{"n_head": 4, "d_mlp": 768, "activation": "swiglu", "norm_eps": 1e-06, "rope_base": 100000.0, "rope_fraction": 0.25, "bias": "none", "tie_embeddings": false, "parallel_block": true, "optimizer": "adamw", "beta2": 0.95, "doc_mask": true}
MLP neurons of a small language model. Each row is named by its layer, matrix (gate and up: input weights) and neuron, and shows model dimensions 32-127. Each number is 500 + 40 x the weight over its row's rms, rounded and kept within 0 to 999. Numbers have three digits each. A neuron's up and down rows have the sign that makes its largest values positive.
A block is one neuron, or neurons of one layer that tend to fire together. Before each block is what it responds to, as a language model described it from the Wikipedia text at the highest values.

Responds to: Line-start wiki section markers == and table-row pipes in chart or review tables, mostly in album/song articles, plus the words record, recording.
L2.gate23:506490452496528457494540516494444403430476547479475537525490536501514522517478564458479532526508458541416493521497542530410529510529522503486424518485497475449529420487553555476547509472534533516526488555469506496513512461544533410531487483429519544442485502481489527434504424539524557548
L2.up23:525475544590429536521527541517511514507456508454497523525478468510531584491500513513499453449516439489497504483462475472495522494507472424436509518556452497471429418484489469490510521500497539490514441440539524530519441511492512475539502498558591533425495500472522465476523547547542515515
L2.gate54:451454511465466454532420531463490529525494516454489457532491403467536470411471495467489483595464489482424579547529548510488537503479464541484506580519475445493457554547470505450565481467481536465501514430501489466548456467528540508485513537485550530428528499496541475520508528534511613538
L2.up54:515449482485562468481489428500488450518487477482560472489507520478502516561467551573572504378486478485527480473451489528506611490473468535547492498546504465478585497505461472480525499561539480600504573516522495471513487488421523475523479500476449533524498518490460420535499513522483526464
L2.gate124:505516506431455491494449487442517462519547486521474539553496463471516442430496460532456465520444444428510513523514581554634501462516426535544487498511535568442479447497423440493563512461488476552487525541529497476518489522533444469512484510465511473465451536518475501521499530502523562504
L2.up124:530531527436527452412519515464549509477531494469543506572507617566531515446483462568553472555461465468573470494484490505542436407489410527533526462513460585405431442469485510455520454455473583415502561536549513478466520487492460443542537552469565486496500525562463503524438463586499518483
L2.gate348:491491469467528471510495538503530474503462465463445479539534458526472499463565506535484549532494483560490493373529522523435461547537548458512462521482357470430502492501534536520546517482455543479536507483460527502501501491524497509503496533505477468453465530471470413491517465487559484418
L2.up348:467525502472499534477486446505476447480467466494442516564522514541477500512548474503549509525566503534530523497546479465529505491567500528476493460512517497471549504456521460507530454545542451521496527523465514421501552433483590486503571482601554505551467570415565440516586516518625453562
L2.gate353:491468470542408451523486496494535424422441489465471436500464483547511503567487494569496487502602506499486517475470516512495473487479474486476479531511481407514519446493413485501505531535434452474467538496568557531476556464481534480544512523501501486446420565484486473447549489464553506468
L2.up353:502522450534481480440548478501513481521421468512472488490511536544469511518456540431540548491526459514514498458479519461488468503496458498368533563476489479473504547568502473476453546539503478555527423581586466575545557478495520471539520568501487509488423519477416453443532496551540474516
L2.gate366:477473466464606469484517512477566492504510500484492514557457446464543515488494515552470487549448478515488463488495503453425497525530554569469509510510563462477510482519493475510517477490525542566495484500484491467520516527496545492558470524594520441425424488560495529506496498490506516516
L2.up366:489449517478540443474530520485544469517512536544542471485521525518491480488469569501430454473487451483441487498558556494487456486408482487471513591570504455528459532545490478505515493471501511548596522483503503465525514547489481438487519494455411521430447497467508439567459500569519499505
L2.gate387:507500507553403446527537508513468516471530541446584479538557508587540541558553526492542534587598474523521486494506473470550553507517512533523395495481521458498518507549502535515473519524481493549484531484522470487514534461555476546528535473525576520412457520538446555522499413482479469528
L2.up387:478540484609457470500494516467580543431546518497519519488422468528510546532476520501597512486531498513550529474526497458504455516466477499560476465547469466505510509469586429486501563450517562454519546585509425491552546531516415497514544459504525574452513506470415488540457526570545500444
L2.gate388:523416505507500497508509526455499553564452502532445455553549449545554482452462493561466483476488485444543498503564492503510474551471532487460412555494476516464529560589484488553514487516531550550555478469611518464590500495497486493532449536540500530472508460581484457547547572560517550428
L2.up388:514474426443438484506466492522520540507509554382484521498456530542504448489495535493495488494499453519460556489470541519543455486489561481386492508521515419482446421510456528479469555499442477491524543452477498534533503556490487461515498478557582504504517447490450525485513400538526465577
L2.gate413:518483449548525551494465467490509553508484543438543616520476537539523454496622518553485482486490431519475465527477467570452457490426533484481466507513460544484477528506549469557467479437459522562476519494504565526630529502546535521421522464528505541510548462467551543475509408532545513531
L2.up413:505539499572435552488488461366554487487509504484488574511442637430549520474477499492498511518486510536450493470520493552477471449509552537498428439459496566517536505455446492479471491508478455529543463520421547512585447548543505481496482424479438507487511463569584504512484478526516505571
L2.gate512:532474515518517555427495531509535447542567572478444502508504524549476520519483524478485474515525460573469485513514497507411495539558469501419604498568525461473452444510513535511486541476456545569546473562494474494471508534506436457525457538504531487534470519468513536572528488473562517441
L2.up512:529431511534522519484460552583554534478534516416439501506517510565515505552486439459514404574509466571495488480493449488469443504448432497446541560533472491481504495468511502507526546452426495571554526486481491469516512479493431509505473562532562494508442527483540481485574535526529456503
L2.gate521:442436466454505515511477559455506635522480527489504448586518520536477468468491428513506451501516547480473470505535464408484536482507554481492508501519507470532562497484538496514483487484543486541475534371508455558467511515491477520449480535484521479524517447553548515516433540517502585558
L2.up521:515481528434457489458454491577529422602461512500463502440565459525526441486507475504485406509469494508480500482528481445409503555516443532473538517480512471496513562511493461508512360430547498565527475507497493497473492560516466401483512486518559511524487469519444462542581597507534519476
L2.gate645:520470510484533582489500551505488489549475487531469480554476481537451570513528538449483500435509505505444482493521538593485512459504568494569458515506494474466502474425463524525470522483450490497426480515424541503568498445507502529511464482488452490437442490495576457415539480551517582551
L2.up645:476532620492445524460554501524517498478506510502483461472470502502491536503508511564502437490522526462474495564524523495464504434487552472446457455515480515486561516457470512545543505525470510493443561532473510478541505488428495526475486513525462483446470501448552496477485464496553470534
L2.gate682:455492524497551543461526524500513571575486559524548452506612486467467448509473543463492458578481575550456500523455417525452553496533435519510447589496492450459509508577514506457559456486519524481481506483518494464574513547461518527548516549505527460547494503464528614504584488524493485582
L2.up682:494506483467445581459486543507528474515487472479452486469486490552471457455516486483487540533514452485568484549515521458546518496500468489430484532502535480471479466453467536489476470474564496511464468451439515485502381529509487451518551504585488451481467490554489481514472473567581518529
L2.gate712:497507459520492588511513536581537507462515539518473524523443536506463532523496577457489492543502490488490533456472472482498488511445414528457556490525475472496481452522497523468597532515532477453556487439525507523552531553490441507543538515493519522514526467502460481464495491559524532474
L2.up712:538486547520478498434574424515510499548449485436503475535454511513490478468496446461491444536547411614487493510488518464492442497540465545454543502540501442456465460493439431494520536491411573522523496542518459445446511557531432450563467501516533466518486489464534572542440437540567525464
L2.gate725:535528482529447552461488482495480569506511535476538474524485530431458586556506432487519439573496493462519505466499472466545443487528514542416541521520490484489563435495489514481552502540429437495521493490522550565629511537513570470482477540505535469493499497516483515431519552594455493466
L2.up725:550523434532454512500495496504508559379550507531513493466449472459540473518490582508436508494536525566477475461524475499488528450532492506524516540460505460466488411492501536487487521466474500471560531550477494529456501547451524441536547489533496513495459470493447426486534478543492512476
L2.gate764:469507488492426489499529512484547507587451528468477526462508456516505505518511542462527467485483463429483552475550459480514488483513521587513525519496462449448511514539512453447454462618471515537567496558574486455560472510508499462519474551522598504548439509443498524505507458547407527501
L2.up764:480484458478506486510504536572584448450535392491538496528498516506527484441506556469499530545512416444487503450522489497528556539601555462423509476505477511498527562509517560523499419531556507503583396494419429539566560467582554506444482443542521583515472499530488496457578508483529521474

Responds to: Verbs and prepositions that demand a following complement, like lost, against, According, claimed, plus the colon after Coordinates in infoboxes and table pipes.
L2.gate38:503478523533495504502422508469497461481458488531458531536522573398458542539593512494477529472487478537450435460483518526477559462514487478427489531494427540464505566509467542516472494584483478522461486496516511557555511479461434547535550509498437498469575482465461493467500510528592531453
L2.up38:456463490567445492461468425498498528579521499534522510510474547462420514485555513499453460481513508508512523482487514515541538502452511526435473589483477484510471488524491472478438487483554448513419526546433478454468479512468386466464547478544474390551571479458463526491554419518511413513
L2.gate118:605459465440508533477457483510514555512562495534454466545428514542467491559540552502450538510592502519510477475478526460468554513469501422449472540471451479496508507509471514555488545585466492472496498509559565493517524477528478515524532552535498422464519526472488520478455511529499460459
L2.up118:511545559469476527438480479552527503483451477532499568528443454574481549533465516471489469493497428480587545455521528534423479394507533475489497526490458544456532474474512489552444580550499475506515544542539507454553510511458463516504470511471458434463478557439488486401475482497478468448
L2.gate121:587488537520478532377500527519545498610440532530544447548515460462486519538512561551546566491491512551491522509519490469474500484487511476492464527513530510441509484529464536573451493521474504513548464465539616491509518451541512534519418508508529527490507452481428521504542443488455501469
L2.up121:518488536574543528478525506526540526578423473501574458529532495448467518542509549477503590485490483563523523586521420436520510487522537502509570515437563545441484472559520531596439564572528536500487476504475575461481509491493507498529419548493503512494530478452464477508474497483481512433
L2.gate152:479451501449450537447506526543497510508462462502493527498541468503472528514510555495518514457528530518490437427509555557448524579540488474492487502491438438572463525587544545526492518624502483434496454499623483580512513486562454519494560573432526495486581457549453517539509494467468504539
L2.up152:518541573446438594459569452545452547499480480520463481518497480512483497485529529470513512501499483455515492481448549598538540525525513498477578504484450483557479595505516507518506555485510519488520481489568499579481502558534459521497524532486530460620539518439484508488431494590426480484
L2.gate291:498514472542471561539540457462479478511434502482526543504476455465496492486519517521514595500518587558471448495454483431454535517551489512500519506449482549517493466539526453524545531539470487541510448559423544559425475520470444551517478522484511516490479424519516478504638508495473510492
L2.up291:480503501512507528482528530492496491520510540506509455586541490454510478542501592508573463497505495512503488445437492468444476482525388451444488562457471469509560456572516489555544400494484480498516464518554449516530521513473562434472550513502531433481470559543490526490544490476585460508
L2.gate315:546481454467541523425486451508510467548518489465583535516456505480518533526471490544477522505543502528445405448467540436466459499455487513492458560456416483508502493578447526494489553532520528472506460542505482502457508462514475497589485462506514479485508493460431497525413440502474485462
L2.up315:424542449492526518456487507476492510502497516496553548516425421434545481535495472502523458591535552531428452447534549480460484472452527435539515473566452468524548585473501515487458546530495507519472456509448539555564556519488472461496549521445526388520581472521516524486484456485484564465
L2.gate355:547529460506532490430480507480581529554453547549434459532542457412507435449524519553443566472554532532490498504480515527443518531510522474539554505458488477487468552554509505554563500550492548482515451519545627507493493481513479498571562562488467514475540442478437493555447505526469503443
L2.up355:528537456472467519431522486422526480551444523575456444587518489417460499455498546527505565497515471529473532541424463536498510467544543561589561462493504540495460513558548480507505556509518591489469485549483546524429466596504451496507504554468453477497473471448522468478420446545485478436
L2.gate357:525526579484536498557470468521503525447526518560593529504546506477479524496462535479482514492524533543528471553422543473425524546557443585535462486463474526470469493496514498458486534535549542566503477525555568499530519486443431486572455524485470508567481612517500463588487511499451481458
L2.up357:509486499493512597391487544466453493473572560476564539487524481443472540524435513514464499579557439508451478480498454433504484470493450470466454455543472499408530516473479515502538463489528487598516441517502497459551513516495568514445485545482522502498495445554581607505581488472523521537
L2.gate398:561465489555490513546459496486486548486505520518446473485466443481484561507497508480554569458510482476459470484532571486398523493478509542424573475457492549469500545509467517536560518562568548460507436519496527549511448494569425499545537526534493480500473430548427458553525462489427489423
L2.up398:524475535492469507518465454490432437454530486449470500532499480504435541462517487438493599458448441458521566492519538435464508491521499549469578469468486555485485571507575496442581522556594564481530418452470491590474446491560451514487497479508513514536518483493456458518539424451395480501
L2.gate402:550495506457542515473436544474564431521540514510499574484483539489505521496549511490507513487492503541477521499486552490519435538471562489490429528433533543455564534485443466558463565539510469473545528516439505398541520445524452474494433525515458581502607525510555502484578532506537521483
L2.up402:554480535559452609500484445490549503529545519481494520490516535483533569447490425563498535409500554515504487437506514461541501470504537486436484468506431541562500509493505457587488537561542530515530494519566515470480494511481476523487523552581561472516510566437507467474457539484523410531
L2.gate424:496497538475489499520490481403527466554469494548492468442515522482524480524527545454496512542575531473521543511491483554484568492524509523456471502454505478522525458590551564457503513564512474516484479465531508520518465524521540530543551496541544576548487463545526547504528512426523584525
L2.up424:509575510539482531503519495539550408577448476490487534489433495476464510467524531511509527522526592555447446475492539463501461509517528520449557499478502479498539505573547539461498527485515574546464462516527553462528492572508512472559479547442491491602532475475508571558473461490500513517
L2.gate557:483476491503573498512478482548578522537513527515569572455476517499499535482528491576471603474467506591481499437469507440485445525549516520499491449465426478479572546456490455529463507566534518505447511529432481481539508413480454538532532573514428494503583490468463517457481485462493516524
L2.up557:541491531585432479484443529508580575489536532501484482511522491505504477478463505490506469534546544571556512480496548467526540434530480473534510587504534447475537480493478545567461536547463475489498571445599527496476494474513413523612514530554458594460573545509517502495494478529536425532
L2.gate578:537496451503527494470492507486589545495485532532526532526498471459566479480509535520536549418463572476477537549488506444473498538506456469489449530453485515472538540554457532504501509530536459533557505507503506532476598528495528507518542470539503518509503491539502498467534514574431528485
L2.up578:556505500515470517480470543473536496455494440487500516572475511480537513526456469448477485447491535522519405477471552411503462521472495544432487583513428430435486501478484487492477572560502495401518538470463476505472442500509415480434510498489443540571488541477456520374470532523539524460
L2.gate650:601517514520503550441469458385560521505557525537546485594443471449502512524492554520467558528492539493485516529514536476429531575561546516427503408431473494499524518532450499524479493529459459532527499476517580484483530494534488496538498539465508531518487483459518510557496504446418536476
L2.up650:551506478512500529450496429388582509490599424520518513541474462444456446484487460548522549423463564492492552521517579387480480532487503485500466459384476470496496584539477502528449570501473477571535485488499516449483505477514489520511488559519451603543547536433576469526466475446516474440
L2.gate699:491423418487517536430491475513512487514530543420478514635496494440536486455573522559382492481511484544496480441525449469485471543466543488514451523482418511446502511531486556497475502503496489574480513503525494455555550530465518498524568540464485523448584530477498426492445464508506472478
L2.up699:406516501441434480479561394510572365476446520488531515515474457494471485497499502535498506508465558464548474410480511522494519567514511541480519513435465535499506580497497558465427471563483500541500569508478458469455512515459457533485483497462537481458484512445523486548497510430513451425
L2.gate719:496484499487531527482515553470449569511499529515533426569481475512529432494482489530453501502534524499507541538454463579541539484511491500530499592499488528476447491498502525433508554519540517449498483472595499499487474489552463469487529550512497470501504545550491437554465540554517534467
L2.up719:439476520518475526443537507472507502555478517532496519530467470481513442474498527499405446477471563524447539553461484478496554442504496545481480533510537503400453525512517510480564505515513493604439519507447484518511506568516388485502506562486490503510528489524513471638539484550523528528

Responds to: Main verbs or auxiliaries right after a person's name or pronoun as subject in biographical narrative, such as earned, attended, had.
L5.gate45:506504506449547533507509578508566451528485532587477472562499458479458521553527530492561508561517423541521464461428508498516500482536536504459430507576490511426444447495527533455555445511557497541521467372495505471504554416533516481553495477570518485506486478479507511570526480513444487526
L5.up45:446478488477514544416571504496537504522533536478482530460493431493467547469544447528497513500532488478539532470482530520516515404485528547512567604451472536479436489473483560479551540610482584493443480486482533528534431501517530504530515552509464503540455498475466434443536505446542548509
L5.gate197:535520504499535440446497521455568522541502483505512485516492455476480515372495456482589513543495480523513469507480487518544483384488610500429526503525493494509575532519488498463497466573487511507541562479463494512506569425503584449489472554496435487529446528561522460527514478559529565560
L5.up197:508470486536531485509490471436531544462476539582469532544457550483509404537556471482557512525506492508549515536536461492538460506548508559462529476520540521565465527520504420497523498512499470450530488529480457517497510504543570508458478432511513411486519585508617457456505408417573533522
L5.gate289:496475521534508495471513546525525514569432483536457428461469481453513495507542480498574562537526526456522535504527527563502578473499525538560447472496391479496513543596459493487507468526417507514500494448560573464517544507514506439485549541464460474520506464492440436464476515453490504435
L5.up289:446516523529519455488478493486523480548472509491458493441401532522530507558518478456558534457428455489537470520488528546480519490471510540459439438447541535492508508499612457550507518549481453503566530519470477563549566538525574512477530476509518546563558516546545549493457553427516471478
L5.gate469:498492468576539530454480470471528528516476515447481493508566483491498517469455578537519562583474486487474511507465498450472499543527494509508483526519445545391462503539528533482528501476476538540545506464531515512525511508432485562575461541569527544495473452507540520525465513513545519412
L5.up469:488589525474539565457559494478444420523510492463440485497546534403454495469519524482542470541547430443612415425548543517515467507494530534483442556422465486542496499496546449507527503533470510458501435478529524515461503492552536427553471538496429507598502465433477538460562476470413461463

Responds to: Common action verbs that start set phrases or phrasal verbs, such as took place, turned heel, bring back and went 10–2, plus some word-initial fragments like Foss-il.
L7.gate646:441480477510503440400514502505531512484407480518403495513506447479484499436515519544459566515561481501392470500514466517500612474547447454474518501528497464456498477496490485463507483487527476553459460529448518580451511513493573481556536527509529492439457468519452490504549501411482536506
L7.up646:569549480455517523550517467429563481499519521474486491539506505576549504512475507556608464488492446488489539494489535503470453474490494530523509527560471499543523535430477504561516428512482510603486413513479522510475526511630498515431468548505440441491588480498539521566475514511455397461

Responds to: The token right after a person's full name or surname: possessive 's, a verb like made, scored or signed, or a dash in credit lists.
L5.gate142:556502414509555465520502551426508569485567509506525411530476506515553481459523540468493554526583508468457460459499510517495464524482549516536471527522447498501515384451459460523545404497475480499518475523607440529550505435517515501551462466557519519515464493483430510536560507464472575465
L5.up142:463501459481482514474487515474491465533512497523540436560545513453512456518506533476540457508565500482508437485473520474525507464490506518459419565524455573462433454467509483510503528439484561483562569537459492493541559465548497490523528512436514446488454469499591483557502470438533477494
L5.gate387:501492542533500453497473515555490422519436468547464505529492411537431436428503535487525536530510541544490428523522513568426452524494498474539490504500563499474530536498462506479510516518520507488513400490520509516543512482479467504509481515497491553494537501578540517491471520500464469580
L5.up387:525543448477444502448485587461526451464491419583441506592494536481502484489475510512535499418520525535541514535439504501537548550535486451571488440581510502476427488554480569493451492486510534508491517415486503473535519400546518538512496457529472505425539567525535494471558437488476481461
L5.gate656:517510459539509496430492494524492538496488580487439390549442553438539506507518569482474548436506496513432462479472570521524468497492511532537518505503403511457533465501427505581510472500479504476506515518563545467529440490475450494558480529490531482510527431476506532494504524480467596470
L5.up656:528524464497531517373555525546526489559470515518438437414471531523395443528502532440519482515513542514509481513486511539487526435498454459480456507493532472448473471484549561516570478502514558491488499462546489502490503478529502456505512479481491471519510497519491505499548444498451499520
L5.gate691:552460497507522525482465519488524519454518522517398387472435437502453453506493515506503511488504534569478524486511514479499515475488497504564492474551400470448481420485417489616566571524524548523549497472469509510492501468593509460560425519546462486534527446484502483550524486445436444473
L5.up691:487541503503525486452528519511509542461518459520556361481523441487489528454438515526543547515485498477493460536522481503519457468415490585497531537535499469507497473514474488458589472538512486523503491405538450536541384491526412491546461511531498473581521489457520495550497549504495483435

Responds to: Separators and words in stock Wikipedia templates where the next word is fixed: table headers (Pld | W), infobox Years: Team, Register of, made up.
L7.gate3:448479480494519497535448472549516485542526544571507523423459515482492469446584514508515554484547500497492431566563477495477527510527563473497483498460481520497499512488464437565471457520523446486438506481463555455512519553511484537517436508511572547492466473531469552479481486508544442498
L7.up3:521540427478412482452469475553510445575544480498493552502507540454481543488504505502550559457508522510494492538454500484515474494428505572484534571477478561491532552550482465589480521566540473519479508554466532485529496448463524543565448529500457477498418564522531499510494547500599512422

Responds to: Prepositions like in, on, during after a release, chart position or place name (released on Executive Records in 1985; number 107 on Billboard), plus closing == of section headings.
L7.gate479:505481542493449448449481521441481517529518541504450473593451533464535468517522447516493489529454487534516504485476540521490426486479523510481431481478446476490456464523549446515570498515423471517515476459538518509551498488493485479484493520581589596493496489451530448465539496482566578487
L7.up479:491457428437499468432528508537552570524543495463431457466511442496443556485435444450501427468502492597475522520503490470481552505453468556485547472506535483441534468543534521445529542576518435415484524467531523558459465505480538457499547538478541470534465510496503495462543460568568483474

Responds to: Main verbs right after the subject that start a phrasal or light-verb phrase, such as takes place, turned into, took, made, plus existential There.
L2.gate30:580480486524555525440481495455500524538463501555501513514495413465512536513514471438519495466538532480424469407412513448467441443546569523503496533471433466473489433491449528513501512472521483457529536531500558582569584482528523479469514543491555508483502498457415491447539559511389517428
L2.up30:496480526453529568543508463573469535535338528515416486540572523490499527492524548444492502515481476554604469468506511532469474466567551543507545461518443490523474481496512497554520511500555508500378485489506503571512626463477498492543549539508485495543485428514470440535485449525478444528
L2.gate35:506477492491586450496534468489563487523463519535494489612479443429497443556448497474543494498515477549484432394542507526546507472505543510526459450473478468447526519496511505454521388542555479465486495502546571505478489451482573499522456503482516535524477459530474465511538477454511489500
L2.up35:466543470451534510504542456449509495503473478507453491559512516457470388501456435433511509480489511503472491482509500518522489490481557483474531491491475493496517530461559478492416532558543508446442443493483548512566520446570527484482518567535441583506517452532514442583527507388532471487
L2.gate51:430473514461497529499508466452528482484493492544495490527551491385522513486566549599523521425507581524531503519492463432523495487501555490494446557465494453514514497573405417554486480441524387537481534555539500550474592550473534475537589529469497482476496524504413506449545484506482478498
L2.up51:533480493539525619489586491512489488549394536531499495504418543470461579466468442437408529494494516552475502482515497502471524580651519501442544462502490506438482481553511459504487549508510536510504514545494577428517467524543498489517542510482516499454575531431442534531498407547506502500
L2.gate78:544536488465454505496478507508408518504511464549569520427540505525430505456545514445448414502522578455491511460438599525441505488491413482462447492499444488448461543498507521470530509541460536538565502495514526534510522488523511452541542520506443530490520453475500523516424515514462488487
L2.up78:572559514487466532476479489415483617553397515514516435518505515554449540487454527446466457466493525408519531532450523532491526532409435539428508429475499500531501526509499473471532525519541528518489496421477551544489469565518515547484509579494527509483593523471578449488465470600449482529
L2.gate265:494453475503524516435538567540530517584448569611485475533533460464488566550459566465522591491561473518416467524518475459423515536530530482515498560501516460453499463561468465524504491585521519518459449443564527523564569492506505483514515528472586533503539507506499520525477483573520560510
L2.up265:465497537492532500503559500514480444537466504452504521505539534412542454528527564584532551567517523546506385533456416495492553532546510479507559518449526461443533481467542492551504400495497514519507498484480528501451535504504551437620539472482495537478573541451501501566442444473467413433
L2.gate323:446459442496510550550481468440451503499504474548472522532502413434514486486517553538539507434531567449517543484508489549465528453459557556547522501533488501508481474470502525538556476564570483498512468521525534540469487570519464562490518554473534449512488539486458518486535472506509479504
L2.up323:546457495506488457499457440455631472551524478513463475495486428522523512473498517512509515471531483458470524556533529457502543534503477541416551525484506493576495588493455446516474502497487564482517436481531569497502511569580515446494433546586519473507466551541474483554562487424423508455
L2.gate374:447493572464606463403533477502563512536498525520444510510523416492434496530543485526508464486558514470454451550433511463511489467557547510469521456515481514442526429461458525488502455517471538499463531514485538496478564482458586470416530519533555494504482441456477421447544512489489451522
L2.up374:481561494437515443459521514493511433508465473497495455484495467456543553540467516476485439515542524507459459539469536492505507478592530557457552451459475520513488519509522461466475469449541486503445503472448539464428504495470559505484554523527560434462496450490481468464495575450524450528
L2.gate415:550510503429511524502485447392504567503561533513445416500464482466486520508496513489513578472471530464513553492497524485426420509501512454464499464543504445474445599590456497502519462497444525461471496563538543517505460479483467533546508520536566447508497492468456531461431558513456455456
L2.up415:515484495505452533514558433452431599540475494492487395466499486489421509548473548466547554459471578476470500523480528470478458522464517531517551439474530470485475544535545434444504501455584584457506451576461540593508444442515472443495426497492495409537467523476591459506500538538456483475
L2.gate436:523461508471556566500477511482517486551478512454523461440459540550461511483547541529430519470558547552480448401444465475469580533538494481449525494437524482510535441518511468494526502516465450582485522519512534484569535508445630539532512481491511473534439548527532450470558567523450501523
L2.up436:468536466581574455484464488450501517551529564518380506470408505563530529513506461483539470495553508483523462539496546529507470472436507427457497566599466507523524480523406479501500550535471486439509493432557509511493496462558501447478534571555495559490521525517449546440495426618433538467
L2.gate438:477481575431526561469424517443512578489513508520467464491530473445554512466521531476437531431462594469549523438456540515469470523521548521469500516504494492552554516524441542555549502542546453511553523505571506473419528520487476569541575552572512456509543490494448524535537571468372486453
L2.up438:418458583492473565477520492492463554529479496448471556476450503420569535499459523499473532479404529480527561497557559465462509508527473475504548494493437499492421557504493453542526527500559531479539465513549519513480477523474553473503537523478546520503561500457460502438461537515425543429
L2.gate440:534501547457510484486496531465528447456498477510422495502578502503475501520464496539489525449486470384451501491484565553463520545532444444552514453497493438492472538486559520546486480491499535554574484379563521525476466530584462478554497488447439572498502442544496454551550470430450500466
L2.up440:533469559434475488475582444497528475444488435472440525553515573438525538519433507499457456452542400494540524470494504516451503561556424543511490560503431494537485523528517522481466496492462489578500479402511487422463511508545524503512555497486495497506496506512413464590508525528518506479
L2.gate533:477447444503563471427557473461535504488453503490459427504472443484427477482522621494521524541534473543425433455443473533433507456484523488465517537490391496503493421565522454524548481563535565479450523498538515516499524438482451509460505462537466463449441450496515456457531497552394498491
L2.up533:471466430480550441463537474542613457497519484547443477483525474462467578444534498525544538500468401459496454511481417556469491487471578493480525533525530544493507477514519468507510513467508467445467477473501523559485548457464461461463538520523542485512461541483504445509451442477440466484
L2.gate604:499448517515503533526493541486462491459436561499419451542472483448484496427484499502462467512499593504491425444501463477496517556465518530583422551522419510492498580573476520499528536548537379514478470524509543566575441503483596496516570484515477461489474442491534543462517492462461505531
L2.up604:363474500532524494485495547472476561532529499549501545490483504513462553467481435512648547429520571515535468514495481420540471508513514525515571487502528555575535585533471461501454460573523448548416520553542495521514497474490578531477488452519486492514493541521533510531541467548501478459
L2.gate675:536458563515518488476501553490517508556477511532476432527539482530523566559540490452528486506575530524431578499486489490476528464526468472471502507519448471506615501518493491554478545565408463515548518468503541459540518453493512541514529538540526485488501472538486557530590502494478496524
L2.up675:426509521483451465539554506510512537495487534497487524508535442518519596521507383467560487508523474435474606503510531546534473463533511506541470497515474502444539482492496505467482526560516451506555508488491503468492563531454477491559518564537576506483574511468529491462543458536481583515
L2.gate703:472524534495496542418518473502541567550416500547526519542542415423542539451490546539479504516497508531473525467453494475418462522575486497443483522497457408453502498484554496531516445464549512515529549487517560468489520501459520484531491508514543520460517447457500487524429476500408534422
L2.up703:526534486511486579510512464502572522587463524599501527482515432512521492525486477517486486498488449479523598530459470478441452519549501532402563505481545445497404523530532536516475485474612537491423509495563549473504515509489417498497500513479496477543489474440545476571387374526467536455
L2.gate704:459518455457502503463485528507531466567454497537462486497542351485468496478611457484566556543530499493372533528465401503510551487562540498541431529470491545477532489483520525448562466545499471498470556515527497488508440445472476535511529537489469464464456452511533496491556446482511561553
L2.up704:459479499534526574473483495523550560478459470526531464554402535432501483456470523547517473421481553551554396527550500404434553497554515525496563419532498565467484518532488462511482578503518521508380537499496468502547566519494526480537545495482467494424553506469478505530416542456489486433

Responds to: Closing == or === markers ending Wikipedia section headings, plus the line break after a = Title = heading, e.g. ==History==, === Career ===.
L5.gate327:505512492556460453420463507528463535439464508479529556524473525511460520516533532536452458471461455455535501519508515535503560493442503450540412507556443502488488465569467500540529513472443473473503488558497503508606468541467477547544481490543517489436574381531486493466541539516464568461
L5.up327:541500475571473466512439414440534577513580469514490471462468423473441487533534488532533466479429518529465575559451440438463504437518511548435462488454508478431514521513516447558467527467521452484540543483498466489479529411426534496441441502538549504528458456381557495533493465561455498459
L5.gate580:505467580546548538496537536495588470546516475495474484575458494526455534504498550527500455514468476514548507452513514449472552508446573471492459523592410525470473526516463485463584481519556513510488441500472560505595480421519535511540513516482551478521538440434516492483583496494400531498
L5.up580:492440514535464500509422533475486536550422473568525525503461541478508525489533521531535492501525504504526503541456551541508527449447526559487476480497565506436498534412410451558498530478500499457476500524517571460566494540568474503473545479533528486527506430513469461481496543569530531473
L5.gate592:572469447495442548429477554483560480522440486550430493497482435473514496494519582524474419537553521493522499480480531482434483458499500470471434554546417496464441492576474511559566492434516492582550476484526544572552467487467484476574517547546520431458527462483489505454537484586478505552
L5.up592:512511468581499463538512574480518542487530450495527490482499454532519574490537549514506440517486455499515510486506531566427503452460577447481452533522533510513488464510444518457514494488486431461526484515566572549532538486468529484557561536584450504545482544518468431510543563538526471459
L5.gate634:519474577514458453522432542475523511523528493510467479494474471539424533506538553508543535482510548497521551493471517474497550426449499551500474494476510531506522527539447476567559473512528493456572603445485557523482512505518452436461451515590512493425471492493471547478496529522499555505
L5.up634:478465434523486523477543523450531520523533546482499462509486464474503537524483447510496500508546495425454545469520507460503443503480518513592402507565516466458449451562538465476570489479495527531545422494465493508491442523485430516483495561501541460524567486445504497505561469530445506486